Weights of a small GPT-style language model, trained from scratch on English Wikipedia: 4.56M parameters, tied embeddings.
MLP neurons of a small language model. Each row is named by its layer, matrix (up: input weights) and neuron, and shows model dimensions 0-63. Each number is 200 + 20 x the weight over its row's rms, rounded and kept within 0 to 999.
Before each neuron's rows, "fires in" lists the words (lower case) most often at its 100 highest values on Wikipedia text that the model never trained on; "fires on" lists the tokens most often at its 100 highest values on Wikipedia text that the model never trained on.

fires in: "to", "a", "his", "de"
fires on: " to", " a", " dep", " de", " his"
L2.up107,206,188,204,242,236,222,197,201,219,182,203,220,200,202,205,227,167,182,190,198,204,205,189,216,180,194,203,216,199,178,149,178,152,215,179,195,195,200,223,221,191,213,200,187,223,198,249,147,200,203,217,196,188,182,175,219,237,151,201,228,202,178,195,183

fires in: "about", "to", "from", "told"
fires on: " st", " about", " to", " from", " told"
L2.up242,201,198,193,261,186,220,203,192,199,181,217,187,211,202,193,182,187,209,215,180,189,214,159,190,194,194,203,239,197,189,189,200,173,253,191,220,219,196,165,212,198,204,210,210,186,261,202,223,209,248,203,196,194,209,202,179,199,186,218,226,165,200,167,200

fires in: "was", "is"
fires on: " was", " is"
L3.up68,183,213,171,205,206,183,203,188,205,237,179,207,194,236,211,215,203,181,208,196,180,226,190,177,233,216,201,185,186,174,173,202,184,198,217,170,199,203,201,199,185,180,144,184,196,226,219,195,186,234,197,210,240,223,190,209,174,194,172,200,182,219,209,190

fires in: "is", "a", "was", "film"
fires on: " is", " a", " was", " en", " film"
L2.up48,186,204,199,234,218,178,213,204,179,184,219,213,192,245,202,178,171,212,187,197,177,236,190,212,194,223,184,195,193,193,192,159,171,213,251,201,187,173,193,185,150,209,165,223,198,221,228,208,215,203,226,190,196,172,206,200,227,196,202,191,171,202,190,224

fires in: "have", "has", "i", "had"
fires on: " have", " has", " I", " un", " had"
L3.up206,196,189,182,217,180,199,194,210,192,177,251,216,210,190,205,231,195,202,197,166,199,207,166,180,181,197,205,223,199,162,213,199,204,201,211,165,236,198,191,192,197,225,173,207,218,198,234,170,187,190,249,190,234,219,136,219,232,190,221,200,222,181,195,206

fires in: "at", "of", "south", "from", "under"
fires on: " at", " of", " St", " South", " U", " from"
L3.up26,202,205,210,186,188,238,191,203,195,217,197,183,202,182,180,206,206,187,135,194,185,249,192,172,204,197,149,180,205,212,192,206,142,220,204,176,178,201,201,221,202,170,157,206,205,203,217,188,196,187,213,215,224,202,188,215,180,186,225,202,203,171,175,191

fires in: "such", "more", "due", "have", "well", "had"
fires on: " such", " more", " due", " have", " well", " had"
L2.up219,198,203,186,195,196,203,202,199,210,192,227,180,166,197,216,162,191,200,180,181,196,223,196,199,198,196,172,249,199,159,224,190,156,215,232,198,191,195,190,182,171,180,198,234,183,257,209,177,198,190,197,223,201,210,208,208,211,199,208,203,188,184,229,208

fires in: "made", "had", "also", "which", "first", "that"
fires on: " made", " had", " also", " which", " first", " that"
L2.up8,210,211,200,225,187,210,204,186,191,186,207,168,212,227,202,134,186,207,201,194,200,190,182,173,226,163,195,193,193,201,226,145,204,234,201,197,226,179,160,191,174,200,177,212,202,218,217,236,214,212,204,240,200,215,206,206,209,201,186,197,160,231,221,234

fires in: "the", "other", "as", "for", "a"
fires on: " the", " other", " as", " for", " a"
L2.up103,190,197,160,211,198,207,200,158,189,218,209,218,214,190,241,178,192,204,175,214,215,204,222,194,157,173,189,205,159,169,190,192,173,200,230,186,211,183,202,174,177,178,188,214,208,214,205,181,233,209,217,230,218,196,196,210,209,172,229,214,196,220,170,223

fires in: "of", "the", "2"
fires on: " of", " the", " 2"
L3.up241,189,192,211,229,207,217,197,210,199,209,212,208,178,202,194,188,202,219,180,194,210,220,180,177,171,212,186,203,208,186,189,204,173,220,204,180,216,211,218,216,188,198,194,239,171,205,179,189,233,172,227,203,205,191,182,228,214,200,248,190,224,189,182,175

fires in: "that", "who", "they", "until", "after"
fires on: " that", " who", " they", " until", " after"
L3.up300,166,180,169,228,168,200,175,191,188,217,208,198,244,220,209,210,178,194,211,202,206,226,175,169,209,185,218,200,174,204,198,212,193,191,201,192,207,202,200,235,211,225,218,180,221,211,221,209,198,241,206,203,166,200,219,217,242,189,190,220,191,256,217,206

fires in: "at", "was", "with"
fires on: " at", " was", " with", " an"
L2.up152,178,176,191,229,225,221,227,181,200,192,200,197,206,217,195,212,195,231,203,203,217,230,168,169,217,193,187,214,198,177,197,174,197,209,183,186,176,226,178,205,186,222,203,214,229,208,209,193,203,202,189,197,234,224,175,200,211,172,195,214,178,210,205,211

fires in: "that", "until", "whom", "to"
fires on: " that", " until", " whom", " to"
L3.up84,190,213,200,219,197,217,166,180,222,200,168,204,239,228,199,190,199,207,202,192,192,183,194,175,221,192,210,183,211,212,156,205,152,237,208,177,203,177,207,234,207,228,176,207,199,206,180,172,186,233,213,225,171,233,180,215,226,166,223,210,166,189,182,238

fires in: "and"
fires on: " and"
L3.up200,204,175,220,224,178,182,184,216,179,181,218,220,222,206,213,160,209,216,205,188,166,227,193,195,158,175,208,183,183,195,196,198,190,213,218,207,206,167,156,221,198,214,214,184,196,200,194,226,241,179,195,187,169,203,202,229,204,215,204,232,201,224,220,211

fires in: "the", "other", "national", "new"
fires on: " the", " other", " National", " new"
L3.up310,187,203,206,172,214,230,226,212,194,215,198,192,191,179,177,182,223,206,210,220,173,165,169,183,179,206,201,215,198,203,211,202,184,213,175,163,269,170,193,216,194,170,208,191,231,226,205,197,209,197,197,185,233,220,176,208,213,201,228,224,224,197,202,182

fires in: "an"
fires on: " an"
L2.up302,199,192,192,201,215,210,182,205,200,181,234,224,184,170,201,201,190,213,173,167,193,219,205,195,198,186,202,191,182,173,189,156,183,212,218,198,220,207,200,172,191,228,193,216,188,178,272,173,245,152,214,205,216,216,169,195,154,173,201,202,221,226,185,218

fires in: "from", "by", "at", "attended"
fires on: " from", " by", " at", " attended", "From"
L2.up64,200,167,213,243,203,241,194,208,189,213,220,178,226,224,210,190,214,181,182,140,214,234,185,188,209,178,185,188,198,221,154,166,183,193,202,203,216,192,193,184,189,233,212,234,189,220,213,192,205,217,190,214,215,154,208,196,198,188,217,195,205,211,227,221

fires in: "an", "why"
fires on: " an", " An", "Wh"
L3.up120,207,225,198,175,194,198,200,197,190,203,208,223,239,185,207,180,176,204,214,195,202,213,180,182,218,194,200,193,165,203,211,181,215,209,220,174,230,198,180,217,207,200,202,203,213,202,218,208,222,154,241,219,195,212,168,186,203,196,254,189,205,229,198,209

fires in: "and", "he"
fires on: " and", "He", " He", " he"
L3.up116,198,222,187,231,186,212,177,195,165,189,207,219,216,204,192,189,194,219,191,163,197,243,181,175,177,199,155,194,181,218,165,175,172,205,164,188,196,186,193,187,199,214,189,195,224,193,246,201,207,203,247,205,182,201,166,226,208,162,210,184,207,214,220,190

fires in: "which", "who", "households"
fires on: " which", " who", " households"
L3.up6,194,191,180,204,197,208,205,185,223,206,236,249,215,193,190,183,226,235,242,213,204,195,169,203,217,157,185,193,171,205,229,169,203,218,204,188,227,201,196,215,203,191,212,157,196,207,157,189,224,204,202,197,191,220,211,184,225,212,187,237,157,264,191,209

fires in: "a"
fires on: " a", " b"
L3.up44,227,215,212,232,216,193,217,186,205,192,229,199,196,214,179,219,196,211,228,195,193,202,182,201,201,217,206,193,175,147,194,218,186,231,192,190,172,161,171,168,184,217,190,209,208,240,231,182,178,178,243,171,211,208,188,202,197,211,210,186,201,233,187,192

fires in: "more", "very", "most", "too", "living"
fires on: " more", " very", " r", " most", " too"
L2.up209,193,175,200,243,206,210,227,198,210,220,207,183,208,186,197,154,209,201,181,233,227,213,197,194,198,201,218,182,183,173,212,194,187,208,188,212,190,165,180,181,178,221,211,212,146,185,204,175,208,243,197,248,176,186,193,208,173,147,220,215,195,202,188,230